{
  "n_layer": 14,
  "d_model": 320,
  "n_head": 5,
  "n_kv_head": 5,
  "head_dim": 64,
  "d_mlp": 1280,
  "vocab_size": 16931,
  "activation": "swiglu",
  "norm": "rmsnorm",
  "norm_place": "pre",
  "norm_eps": 1e-06,
  "positions": "rope",
  "rope_base": 500000.0,
  "rope_fraction": 1.0,
  "qk_norm": false,
  "attn_scale": 0.125,
  "bias": "none",
  "tie_embeddings": false,
  "parallel_block": false,
  "init": "normal",
  "init_std_qkv": 0.0236,
  "init_std_o": 0.0,
  "init_std_up": 0.0236,
  "init_std_down": 0.0,
  "optimizer": "adam_variant",
  "lr": 0.000811,
  "lr_mult_qkv": 0.5,
  "beta1": 0.95,
  "beta2": 0.95,
  "lr_head": 0.00683,
  "grad_clip": 1.0,
  "warmup_steps": 256,
  "schedule": "wsd",
  "decay_fraction": 0.561,
  "decay_shape": "linear",
  "final_lr_fraction": 0.1,
  "batch_tokens": 32768,
  "seq_len": 512,
  "doc_mask": true,
  "train_tokens": 458300000,
  "steps": 13987,
  "dataset": "wikipedia_en"
}
MLP neurons of a small language model. Each row is named by its layer, matrix (gate and up: input weights) and neuron, and shows model dimensions 176-303. Each number is 128 + 32 x the weight over its row's rms, rounded and kept within 0 to 255. Numbers have three digits each. A neuron's up and down rows have the sign that makes its largest values positive.
A block is one neuron, or neurons of one layer that tend to fire together. After each block is what it responds to, as a language model described it from the Wikipedia text at the highest values.

L7.gate62:174166131179165132159112117081194143133163105132108138172150196149101112065075101125068122084125112105098068135134130153160128074152128135120111126133130087130140110105134141098153159070167128134195189094122150079171091156137122142120118135157078114166153106121126097144138177144137168150096079136098066069093199104107167166096098153140107151096123107156103046126095163167148111100097
L7.up62:112109178197125115156087138110153157121185140129161146165148151124139117156103143068070073155114168161069153125094102093125137159115119109145059116148145102091134134109127135101088103130122180099134094128102151104125139133109095113098127132096080103120096102110152116190149107134064142100055101115167076118109128111068089176112144176156087138109118163111118171085204116168123133091079
L7.gate72:133131147131087169109114150107166097043131121122133085048131149121178140112157181152178151091126223187099134144108114117142154046147148165100152162172147114078229132118127134113080106127075152120126148123140051152172141149170140158158171166130131126170145095100107095115158173100095090184095018065138150112122089183190133098093152184132127151164144117149124134159156122105120129158131
L7.up72:133146137137094122160140135125154160126117131131136138124104043097125145131093149119151134181103175174112205156100066151104197137132162177163103102123164073124120131050175173189143187135183140104179128144143117120138149139163089121169121125137128105105212140135162104087131175140171140161096069128119203106160055122156085151141117136066081143163076117141139068089142117101123120198100
L7.gate124:149144145112156131109132130055162212145172136152097093141129116142074116127123152043152112135170107165178114102127190110211122113064116135101106140128177044107106152157191122106155160121090070036151131146107162078204086128096087108130186103094070141072140145129108117154172190146150097110213118111121129114122104171098133156151029117158087133067103132128124121196137099111176119148155
L7.up124:168147090109089181152180111129150147198115127166164076129124108098138133174182160076113179146141136137155164100121101118131129159115069120146159165134134103151148175115135093103113109089106103151133056114108123159153173160170137142090143124123117090129143198173149178122069151094122140175147060139171129116098101184106115172108143120088102127094088076132074160160118081156167138138049
L7.gate165:144132164158119086166188125060118118146123053155138060135080131119101134140165112160168109106141109163129094113138169150150103134074115127117110130156149199140106137129134110240170154073143102123194150198135176106144073113147077119146124121134124178132107104076166064150158117106167172101130158143119121179111135118106139115112146110075128161079111081129169105126134103133106136201128
L7.up165:143121129133089102172120189126143178150175147110103118169166153107137111114192148119123177123145188102104132053108109133109075124106094135139143147088157118124142089070097124112131112071118121099137118166106116091118189126095088124109165079165159126096107128104113154154120160125098138113109090078115133140120156183092092114112165127165177129124117116167116108135151142126124091113064
L7.gate183:136095092118146140072120100097107126121169106182152185134150115102094141120137167146065135168097076175149133152132086098193137104122110095129129142191166196150091091093113163176153162113092176087149111152102118129174146083155121195139134127080104156152134139100115156158101116131172134097100140150090098150122091101121167110100129110167142121177135081132099188080082126070088145150132
L7.up183:125141029104193163078148103142109153121136137155124180166134124186075149164118143135071126101120096161160111150141109057142161139114059106159190151141153158151108166135149129121103131163103163189119136148113118094156069103168159119200144105080142161150125137138097171117074201132117146144150151066081128111186131145144132090105132124154108058132143141137137113100105119081114179127197
L7.gate339:145078113146088144153179132127168111153141133122110146115059131151154130089146156167163078126108148105123147149166133105159115154132051172118148060188150134158133101164124122134104150134136153062154048101103103192174143101151159076137184137138124158159108118078143106099082181141104111150192100068137105093112109187122188144068092154129142117138167142119133098105200124079139108097178
L7.up339:187096130142103112158139149137167156074097075138100117091117030091149147080084175054115125167117088146114136114102143155149105110168095129144113123093146088157162131161162059160080147125159130101143117095088128105191141111160127102142093084124147169136095161085161138115171146137165131167177158103132117233102138096149101108084106107122130142186086082093159154153178163158125125186142
L7.gate450:130114133091157117101180163109188118119103099106146101158096181101100156144150105121146106155136154153141160084072082075092078152110171144114174122142152099150122140113049170115110201125121155112089156110190079122183066133168144149116081095123126125172165088109155029145098084103129135135170129161155131060128133127113041085096163114190097173092134114167170124111126120066147071140124
L7.up450:138104141103108133088145070123100151096114190132149134065114221160148134075154114171082119187107135106141090140100113078155092206182119076125175096106119098150128188120084135095086069078171182166168160076163142095159127138090145137108107032184101103121101136122187113077080192108173126182141162137096152070167099100109104104113147132095124164142139170095121035142131109107090100148109
L7.gate495:144092104143120120083115134138167127188118109099098147137154144163123113145136108196143105070068094118072155138162112084134095118161123128100116130172142166172102111169107109108119158103184128126169177112109108151147131097105115126107104128103146094145121091125153105130154053160126140122148150199095111158117159166089126121100140173095155183120145082139175107166168137120110106130120
L7.up495:149129135150110180155066092068129094186093044131146143102135131138100146138141117122070148124130136104173128170129078139165085103096177148118128134177115160069133134064145156158157149168096122142121098104153095159188158121158126160184142111150124068152099103170137130164124078124171115171179202149162121152124119124105156117101163093142128149114136078100149126116186110114089125147143
L7.gate675:123084158095149134085200118068188138141166151151091161092161142152073155150106135115105148112124118136128097143133138106124153089134080105096141102092136165149120136148111097169042118095132192131131148183174138134158136131162198116145057118130118090168123123107074112146089081125126109202102154081125117117180129152137166162151112128189128141116081124150124046124078110069113109134172
L7.up675:213106131132119136137135103132146144148148132139119118131143123142075155110092118130041157102132169151166152202030080135071121104122121201116117139108126116163052124115165121152174154146128152154095085120135174159143130104114229150112115105127163059128145182158100173127073132135131099119121111132115122164185100127111138136191138120106136060151060147154164132079137100125196105085116
L7.gate696:190139046142106188160129147088155201142139093142084074169145070127101107145106147080135178127074155159132091137092123118137150078118082086110131112121163106125148142131134114134131172119107070095138121119138120142165132144161141113125157108147142123049138129146206140106122082104126143160192134126131138128109096131099158131040139167116149182133134194088144097115130085101148172101117
L7.up696:079131103110122099097129146153154233152093122123121108173148143127081146173093132064104166095169166168126116127091135096128163154124115036145124123141122092126089240100120149124154129139098146122108114186125134102130129130075131140157150112165098136099124113172173131097112069154121148119153149169170108084155116160133139129082084105094170152113123174150142108116138114133121165110162
L7.gate699:151108154137148148213126196135172164158133188099124174119127133118094103160126103116107118135122154184081167130132150156172152113149092126102124088143083117132175134104114130149140160093153094166131079178068071168164170151121101149160133143138145098157141101121101147106119161107119082134112120125173100117174135160090127148128098126198153139129158125150097130127119158183052039119160
L7.up699:186154095166161145135190124134063129138144105112117081099081087096137119159112150098082067160169126159155117123089124120143142079115086122110105112099117133151184079117108095131118168063080160117155119132129092083127092123111140132097165144152151110067158184087161155128134138068166091095171145085196151180118143159100123141098163151148137168138087058134119101116170137141169132147164
L7.gate733:191081132141102111127128133115133162245135114108123087119154155137108086053084099145113089111139098161150110187076107037134101098102122147105105105113106172147158126146093104126148168095164126112125152139155131079187067174112191059110092119148112110098165139169158116114171167118244113141125137185135119121116124114118147175126107149140092132062096110171081057159124121194193140106142
L7.up733:099076169150129163123121172139088117218093090118100149128154105170135119140196124151123083079147203156158161159072100131169149102102135135144149147154165122078112129128133201073172139162127101133131134193166121030101109077102105106083105131174136059101107161090175098105096134132151076068092127103102125158116118101138136155119173106145103116130105089139087111149149132182195123089145
L7.gate1011:185074118114131165165160129104154164132086223184141164156153108096039158127208176102153122152114183144129108161174121127136127095070129120137095153089139166115147119108119109138191117072129155107160088130201099146129162106180127115122185169165116079110103126105147117094083176142153171137171123148125179138143132088128073137165126107173066145122134185170190160188184111118103146173179
L7.up1011:167073148153110119120147099145204107148183133115130110157116127144173105149145157116096154177112143177074097141118109112115116107108103161121134136143087123168147138105144198141156130112092158144125088119116102158172106103107174130168117124078124163061141150155081151142103142163072171144137103122106083069166060097150088119132077213074107117121123152112153117112144138141189126106114
L7.gate1033:154116070156136124154139163088189116170153132165095118109109058125098084149162141133099096113137211190117125081158139085135145140057070151097168158128142147112163154117165147107210129113085140129114138120126126155114125104080141076146103138116149114109132088125136120134097106080207128147123130192080135192038124140120134114108166183177120053164116101149123088116071143095153105183171
L7.up1033:180120113137120100177086126085149160191080153089152076141137094088097135108170146068102181072115165103147118138166110166094066154091061136154121151079159169105113119122107024108136152085105120101134153098161056083150068105214087118165114123129061129097140126182174141100120168134150108145137110159188108097108103119128087162135147155160139149123098153163179116156134124138113137085122
L7.gate1074:094094116055137152151115148121154129149131061151116148153164179080085104069144165191094107139113125119094119193100128158182116064117116132090103133129139154190109039134092099173133111113104137149152124086120153188130129119117118094126186115148121164149140141112117135211112129116120110099125101176145123140121084116113109139130156143126155110120138194095145155142149163120131047157133
L7.up1074:119097166094062099093104115176152144069151105155094098133108091131136166060139149052100137171124157158141114078130165098110072079133163076134104148135163104117115180145159115118138078165130108093097145162122108130121171088202108154171165158150143137084092132143202162155041158163116108169140127183178166190206150135160145159171128075127138099136144145074107132163159128150153177100124
L7.gate1249:183126105140136111145118126085129130114113113119108119153103176106152105165120149144163106078179142138113074146155148088164126097138100118154153099102133116159114166106167114124129158108124104118142160100148148070124095172131129146117136105195110108068176169036129104200114122162210117159082199130112174146106207138110149119107094128116126103135127161179148161107082155111206152103123
L7.up1249:131124168081082090140110158136093145165108113128182122097161156210146140141136105119130129070136122158131185134158125128151188189150210110116105153061147140161099153146107091122144137140131156153179147204118118139145088143151074114131119185163134106190177103120164126097091111121166160125092078131093156159155127146088108078105171158177094142131199126199152110154125176118112136098115
Second piece of names. The second word-piece of a capitalized name or word split after its first letter, especially at paragraph or heading starts, such as H-at-akka, F-red-erik, H-ud-dersfield.

L3.gate379:141150065089106117115132118154090160175151159187129098097142113099057142112171129120128107177091085130129167154091160117131156099118127109177149152148155143137172110105063122111119110138169088116113128086144183173101115109193091194108120135134121057142092182115154120125118063095175136174094102121112116181156188093093127195092091204162096185077108132153051112098177120169140098117095
L3.up379:114213083143176111134102096092116115152191099173120099193144093076124115158118105121096125148145096185146109134155120128101100107104152116151104155131139113130134130106119114137100087143131110161164175110155180135112112125090132116116111112101030115081152120151107162143094107154135083118091178072107074143111085084084148098102114115135104133145122132125089188128082123135201139105151
L3.gate964:175148116103192144074102087121153104125162085142122108124136098117164105190110112121108143168174122155104100074093059137144138131084153139159124129137131147132094073085180132074198101102142115137141192125123156150097138140108138139103138105077111172148181120113137185152179140168113155134118172100140129114134190090170069165074101096134115115136114158211128129112105110111232169115098
L3.up964:101165124083151140077101137151146074126179120132168158100139138144136144108059164131127174183080113113147154101204151181155182191109137133132128192108115137071151147176139130116185161143091073143080159139078152073105075087167106087114160054097102209090128111136121137126131091159124131191178157106163136097150112160126168096132204104070101195099131103151127158113089125101162132124163
L3.gate1095:145170176126164173087124163109191144043134111157107094129179135121134064139126077148124111122113137145120085159135088104118105128100211131112105148093146123135166181086138134165144101132140093141105068168102118076111166153043126107102113085046054176105163091113093064048057089133213120083112153091107183147107179121143136197146158097141162144118068105118076133084149111126175105097166
L3.up1095:126162155065130109096148167134152125103120161155068141117152170112082116145082094082072090157116144135112139091128063149138129131113132113195087123163068131083103165075106147111165101048129104173083121137072161084142148133183113084171125144128159181116116123160131139045122150175105186113148112115092161162137148089127114155143186074183123132119117091142105120108112115142200150138113
L3.gate1126:113141171115122115111058178106110080148160096070160156133119122131117142128103129164126101147156114127118132137075137171088053161111141077154138099100133179149102160063168145135159075085099130114079119126163150092099143127036078116121121061102150136102111112131179091138175131138122089091135176065134096121104112105126158131166119070132151113134126115138176178135128102124196139132118
L3.up1126:077118084151158114069173158145133110182181138125139121130117052125122140130129131098095101165134130165130168105161096082161085119145156187158101133104105157124071113161162119157144112138145078187104147151062144148168105109139114099168112139130136126154152127085114133078120136171154183127134116100117106164111143109115115102135126122138173134161089105154091069109111179101182142080122
Decade digit in years. The third digit of 21st-century years right after a 20 token, like the 1 in 2014 or the 2 in 2020, in dates, seasons and table headers.

L5.gate133:119090142162070153184153151115097147113165127175106106155103126159104122164184139168194183125118081146201101162100166126118172127103073081146112175134129139122176114120147139122215112109145151109150087152134127120162147122107069039094169108141120103165105097086132179103201186134108145139146124143134128083149056125211152167082111133133098092089145120142160129080149087145087141141204
L5.up133:113143099147125121122163131157139121171119129112102179184129114173138101157142107101162195104162160076094097140139105136144125093140137116103155182150162165101148141117102161099132153092118136141126143097126127136118203122165189105154140143129105100220166145180108147125105125202109084145184110096179164147149119089146133064064149139126153138158146128151098078080063113157131118128159
Mid-word fragments, no theme. Mid-word pieces that finish a word (totals, picketed, Set, cartels) in tables, headers and prose, with no shared topic or sense.

L3.gate30:134113140086091183103092166178123168165046113149156135115081149096141159168142135138117079152134163159128103108097135161102114088082140135116100133120125148162138109084136077159133089143141118180169089132137111129175099108125128101094140113097132127032076074121162175162100102101134152166104156068118203160122128138116140072107145098149145118104097153152167148141207110117089131171133
L3.up30:114112072172110156148162112079118111143151147184109103154157122089091120199168096096112130133114067132189111149128122075101136139146080099192095183150078109152123152098125151125164129052143195139131100141157155135195074151190151094100158181137166075131153085110082145086137108092123113102151109144080071036114094178175113153070139119151090182125207118162124083101168100122170139094165
L3.gate324:145074123163109159078097063157124162100085113183149116150202124156129150140103134089098038124133135152106099146101154149123128145129158116113123107139144134168132101110121137147128093110150174129140134132111139080159154116124122149125063080117099101118149116173102091131132151108133082133089161097150187139169113150086172141165121181082145217158177099211112139161069085125117142122085
L3.up324:100120081124093081122142158134116100151144126130112073159064085148083131160125104054111148154117050121123088164124118108062073137158110104177095113136091147102092140122175130102154103085112128109155098115138128114174113161125142093125149131181137132080090135106105157086128106161110100132133138169181096074144048135172112141070158095123105113124119116120084112087236123127168087135173
L3.gate448:147048157112136130124095106139093132114127096093171109177089139102137111145166151156148167137178167182088123179072081129145062060147122169134098138127188116122125130170085164078095145119104130171133109155126170159065147129103201074118107105189174115118143086080112124106085154146153159156096167101156167083149092158169090156116132086063140140123054197126120155113166117115140147107170
L3.up448:178066127098136137107106100080136135122129079122124151158116108112115090148140147195165116136119150159049109200109110089135084049119116115092136152116167137149175092146144154136121123140095124125137115170108143095085116189109170109094126161155140121121183114106131122097072125074145164190112143064176182108156093124117107140107120111101139142129049208174184159157135143106138121124125
L3.gate804:138105111130132124099086154113087137181135076153155161162125091181099069182126177189160111129106142185124147201110105077125132121124146121125145149125102165197172079125128130114145122141143154140118166142104155132084159136117101111166144103181124111118168073134109055038157067133092165165072146156176111110099084141118109090134074103083091171109130087176191152177136084069130178107127
L3.up804:126069131122171091055049139172124121122133133111174120116131190157104114138111155102115113126160136137101154103146202119137059051139076164145132089093168069146157094182088124055086088079143129137134131160111121157151184097093163129060133120130182133136098091058191121125067124133102108079106123087106158064146073181139127139133179107092120134151093149130172174127087157121096098102033
Plural noun word-endings. Final pieces of plural nouns or names, often split across tokens, such as Bul-lets, Sh-arks, p-iles, Cott-ages, or whole plural words like stones, faces, funds.

L7.gate80:074094095112153132174179103145128182155100137087131159195128159133167140074072178150096135127062178108087146091110128163109107110125124072117109106048181093161144090163117116126162122128125129147154141171131175136088116171110185140094125094166120060137117131112124127170120092130134136126142136105169173080105103095164159122153082184169164184147169144151176129138143155123115151126111
L7.up80:121187138126100146161144117122142034119137153095112159148138082100131156148099108101139095095179154102135108122106082112168120141103143144105104022083077199109187136110149185121157143084054102140165125128144163079085106146122120119164103224124114147112139149164090176090166131114122137183127173127169229116154138118160155206143138153189148132121095164134139133112199091144180126116149
L7.gate181:135127116124125223174132130076129135164157131109118041127181133107112095176176178143168081103118226132108143121118102073163141119148078141117108097118158137120186095198141087111145148097134118077131130149105079146129094101135135072168174169163130089114144092082128153124118111107141079176135102117154133184127140167122123158044143190145126137167108123138151112107147166143190156090134
L7.up181:130122107185179162180185151160112116116095082145150130163138134172201175113138127142120066128124119086156150135123103113096121159126139145124136095152096119186133120076122112175157088141045170118086185105100069096136129152177164126165119136109116109098111154151132108129104166145127103122163093097173136101147107119087097109172101124100149118105144183125087159109197133163122131161095
L7.gate280:157186088134101160122124109115110147163124137137083115089184110125143109119076148162103144089122199122101109096120125102159125134145165151127112098125045177137116091152163108105164149146086148117166196133151165124131105191151093114206168179165191119137123109097096133172135135132113099134076156097168157173059141169096129126121122187135159137166150083130132164119142131092135159135129
L7.up280:114138135166093074135170106068111118112201148155113161156179116131178121119101133145121139139135131138166104162156087150154087102127106062143105128117123151163067119088169137158171128160128128163149142071141113133179130167207179047135137122144155151169129181179085057188148128127081103075131104193125196093063142137148162117091120149139131080143124112145130121123125128088197161115159
L7.gate299:117191102129162131161080187166113092185159173132085143123114144104127159127140108119165126154144136105096082124160161155166126052139073181092114128128116041079121105118075039100154139117118149104209106113098114167141125136144167079130137107172072091172167119081144095126141131107103050142152071172110166094098164110139159095111140161146092164088186150117095146127123131125079120113125
L7.up299:100120159108109097176140118119095148177134168127154128114113128114125097136114161073134178186100107168134177160178120135104102115124177154071124087089121145160093133120120090147162133091092133089142103129148103108166138081125120183128135179158131116100169150133156136130131174135107136066169117109186153160157193075109169136143198088123182084163107120118171125109152131189121117132130
L7.gate318:119147118159140161125101121115169079082075101151053122115123141108113102137100172090175159123151218116118107043129118121126127114119126139105112154131101126189158128102131115148129153127071105106121147175135051101050132105182145099103181127164103113168101157147167190200140115118157087155141095164110133179147105111123110108116129113176115119135137094095143168138159084086123182156139
L7.up318:145104165119085108117130174146102190082085179154120027140162115112152113107125202223089178132117185116145066101116158097155082169144059132134131102126111162138109126136162061138137129076112157155192151163160145164163156179122139142062122179080175142159116129130098168170079148153127152155113085108099095124113148170120185040087134119159145083113127115095127118170127114123144191180089
L7.gate372:126159155119142191146142103154160107073166145148131166115124126130130152142092141159063101060145098140106084078142103167173117102145163090149122150126083157078169119177135122102127125179101129101126114125078115157084117120128133124090131175032044178185131126154142146147081107151115124095085089102150170127124116162169099094097166146140077096134152122101158220134116134081098072181097
L7.up372:120137127170111156091166127164160128148130115124123095107156109123071139128071190173163170114151169140158118156162070192151162176124106144112165128182142200106063106136156185122148158111161161133143084182148227133156069156144101148177093123117148100143080091089082152141126119132051112137117148167123132118185073085116112150165138139116125108125144131164113124096137127051139134149165
L7.gate500:125169121100172192109160129112119108085078175155126149100112130088164135159168173150188106110119190102115124103085148153177144104096177133066174139182117153132152098136194056161170124129043105138129157122100132156098136151097139177137106138104120102133165098122123120168163123100154093122097149136099144112110106110127133072095096119109110121051084125145142184151096138073149164106140
L7.up500:097161125130123140149141095174166166075155147111112137153132144176112160146103122110192101132148139118147152146125141166108066137188132204131156140134102108164079043228112113101133097112121078180095160146170115084119168122169153109158119155135133128088107158136165167133100128147113110077148101153166152149132115117150124080185182142128118153089101111169125157123100120114085152078134
L7.gate509:103134145097132154150083117178091135178163107130094080092127149057115114135064170096133158181168126081136038088135152129146199093197089137079159163135011153129093125064104128178151150116091137100161091152134127163185098091162128146161118128166143134133147179100170140119125155109066126147123123141183123135112093167166142123086138117135131119123087118079107087151129175072200081083150
L7.up509:076121122169127159132133140130127124115108110064096105133124140050090141121143138165121201082139167156134123113116135150101137058116049178099150098138095171088129057234132045135112092107108081141191073087139122113143127163137109186131128129171135075119133169167152112123164149115132163118124152125147145179095097146181144059115155196132125121079114133155109106074170132157039114116074
L7.gate557:092157106074088129166124108086113092103151101105120101135144073129095161137125079142144101062199122143103144127209200111122132120112114114106103179182116082055130127174124084125128124171127183177121150092130107089088060084113115062160184143079101106088146091082130093145112089142159121115098157083119186121148081159110141125159093120128099129154138122103133132150104137103163094158099
L7.up557:116088153171149123150124191176119142092167131104114137115142122069139130135157158100093125151131108127137099118093115169172166087119083131136195149058124110150145090104120102141112165152121135116137114087142073148121194131179077081074130153137112179088122132118078124142207125131143132111097170158160136156138100086119074144167182116091148135071104143151171146152162121149070115114119
L7.gate660:171189158100141139078090079123128157096158100170104179096122099086103156158155132100142078081136160086118062147146159110176117131122140100144145103115093174156162084103187094141133100166102182151137085076154175162141140105123101131134135128110095145149160074155155029153160125140113097130137089159140158162146101153133100143135106141152090154090099130140118168157071143103121115141143
L7.up660:093104134126101111094127149188144105033099109153142119127107132048089114130223166142140125157131187156168097152180100131143107145157154146151164127108157116101089118127114077139153106100155140126124078092081130164160113098165138102097169125101181055092127111169153128155138166186084115097126157067123092111165148063143143142150108118184147168110144063155199085089110148117134149172128
L7.gate720:105119139141195170168142034137179085142158161105121154144130175115121109149060168115130057084113108178167094155143084066138105107188103132088124183112189153177118125120061083142146138089090090135123122195135128116152095128150136089118159147110130148126143178123119133127144164135120148167128119183093134131127149200183078130158133146130133155112150081154148145100168107140094103057105
L7.up720:136135125100146127155105151148122149161112045166133056150164114080103062137145134091088146152153122099133176102126119216117150099142137108147117163136155144159123127108151150098137149166116122101104089123148106092106159138129104135105064124149106149118139114162093114151121138168184105163149169137111113161130173152117135115123136110118146125082085165177118087141184119135119115180092
L7.gate956:091153129059164162161088150105175151169131114100165127119180150094144186125149116177112135101140177129082170164104166125160126026119126140055146096121117129133149034111102066180100150077119129129158138109072135175125177118174107060097166137115103134151126075124104107115130164150147183191095124143125152127131104144104181149165146179144132105128182143081172142125113148162133192094143
L7.up956:103170100152153112178108177109063108174071203140147109159149108114167172180159124166120152069168184111099142139091125139168105147119106141114145105098102121165107090204191083136129101092103118152122096127123087119118155119112081105078176103155125117158099147166101162144111139174132125211115154143130169106158198153141097140168199116160131124126134090077166169138160124163135139062140
L7.gate971:158143149103154169183139173111080168097140194114126111051108155079111158083142160108138098147175146129120117110138122145149163104112131110106169118115138095098133138125130102192109138108151072109068163104105141109114160090122156142120157134134087089017148089163144130129114176115163114180085107149116156115128058089095092123167132150093132132107108122091159162106138083093124118169085
L7.up971:102133057132181069115126181084079132117137091108145083127128132160170080085150095090087204092092135159149116171118170119062095193122071131131136169142138135102113095146117139135091170166108144131157125148153125208114116060145129161129165175109127159074143139123133059198189132141123101089072139123113114163108147107135103112141147101168091061103124077149151163128144178122121151114151
L7.gate984:127176105109142178106087132098122110141076074116086125151163140139102171205064169155118130080155156115125116124141120059131099105122209075087146173118156145185115082153208125108185177104128122144107143127139122166092110147082137195094114129146117151201140087078146126210101138112091159124109130062148132115125146167187099136128137152208107131067099115109145141225100133109108111119159
L7.up984:144166189142112148124133109110164118077093135143119146129148110171157116155146101147121097149165151126113157091121127095152141122168118142114174115114123100214156133075131173123116149099147140155175146123098188101130135188164095129139081119146137118116109166100108114155118149169109091141111120108070123143139127054113155138117105171142079157124122120225121097143122101149127124101133
L7.gate1026:143143152111103117190145136109150130113120106104064069133112115171107144125125142129144161149102079126115125151160108109156114126097102126134098190214146177068163034150079070177146158066117139077152100171147097099151115099155114129175112152145110145121109114120188084097134127123155142110138107092140156151138133144168086100110131154187090139099201091167140125122158144107137147147151
L7.up1026:083142143144125132169147128114146086091094073086143090148108124169139131137092153107165078111154166164131114115137081115191078130119079172084040136151118122064157076186091119077174132072103184102160115109132128145124096067127159097174140180173146126127137170136112140147082157104136137204177128104137137176154133073127161145171115147127128161180126156113161104113188115145165105119166
L7.gate1197:150126097158153137112134119057155125155114073166083119136185166103187113140096096165149090085158161130125144125127108116164127061090136145118109083130132116217124110182107088136153175130176126144110140137097095158105130154157095150167111105121168145121135163094125138128147070071134115117142114201145120133072107094180111080114119080122111196096139062127150135107133136131117086077080
L7.up1197:110203017083153129159120110086127165080051177069135109148143113152096166161113163163129072107169085152146128142086101143089148090120126108115133097136093168122094079080121144080167128129113115167177163198100129147139145092157154124129138180098122129163185141122111102136105105121172130114110095125105174136121076170156050113168130162107077121181165114151136139087139129134151101125107
Early word-piece continuations. The second piece of a name or capitalized word split into fragments, right after an initial letter, e.g. S-ter-e, St-ann-um, Sart-id, St. Johns.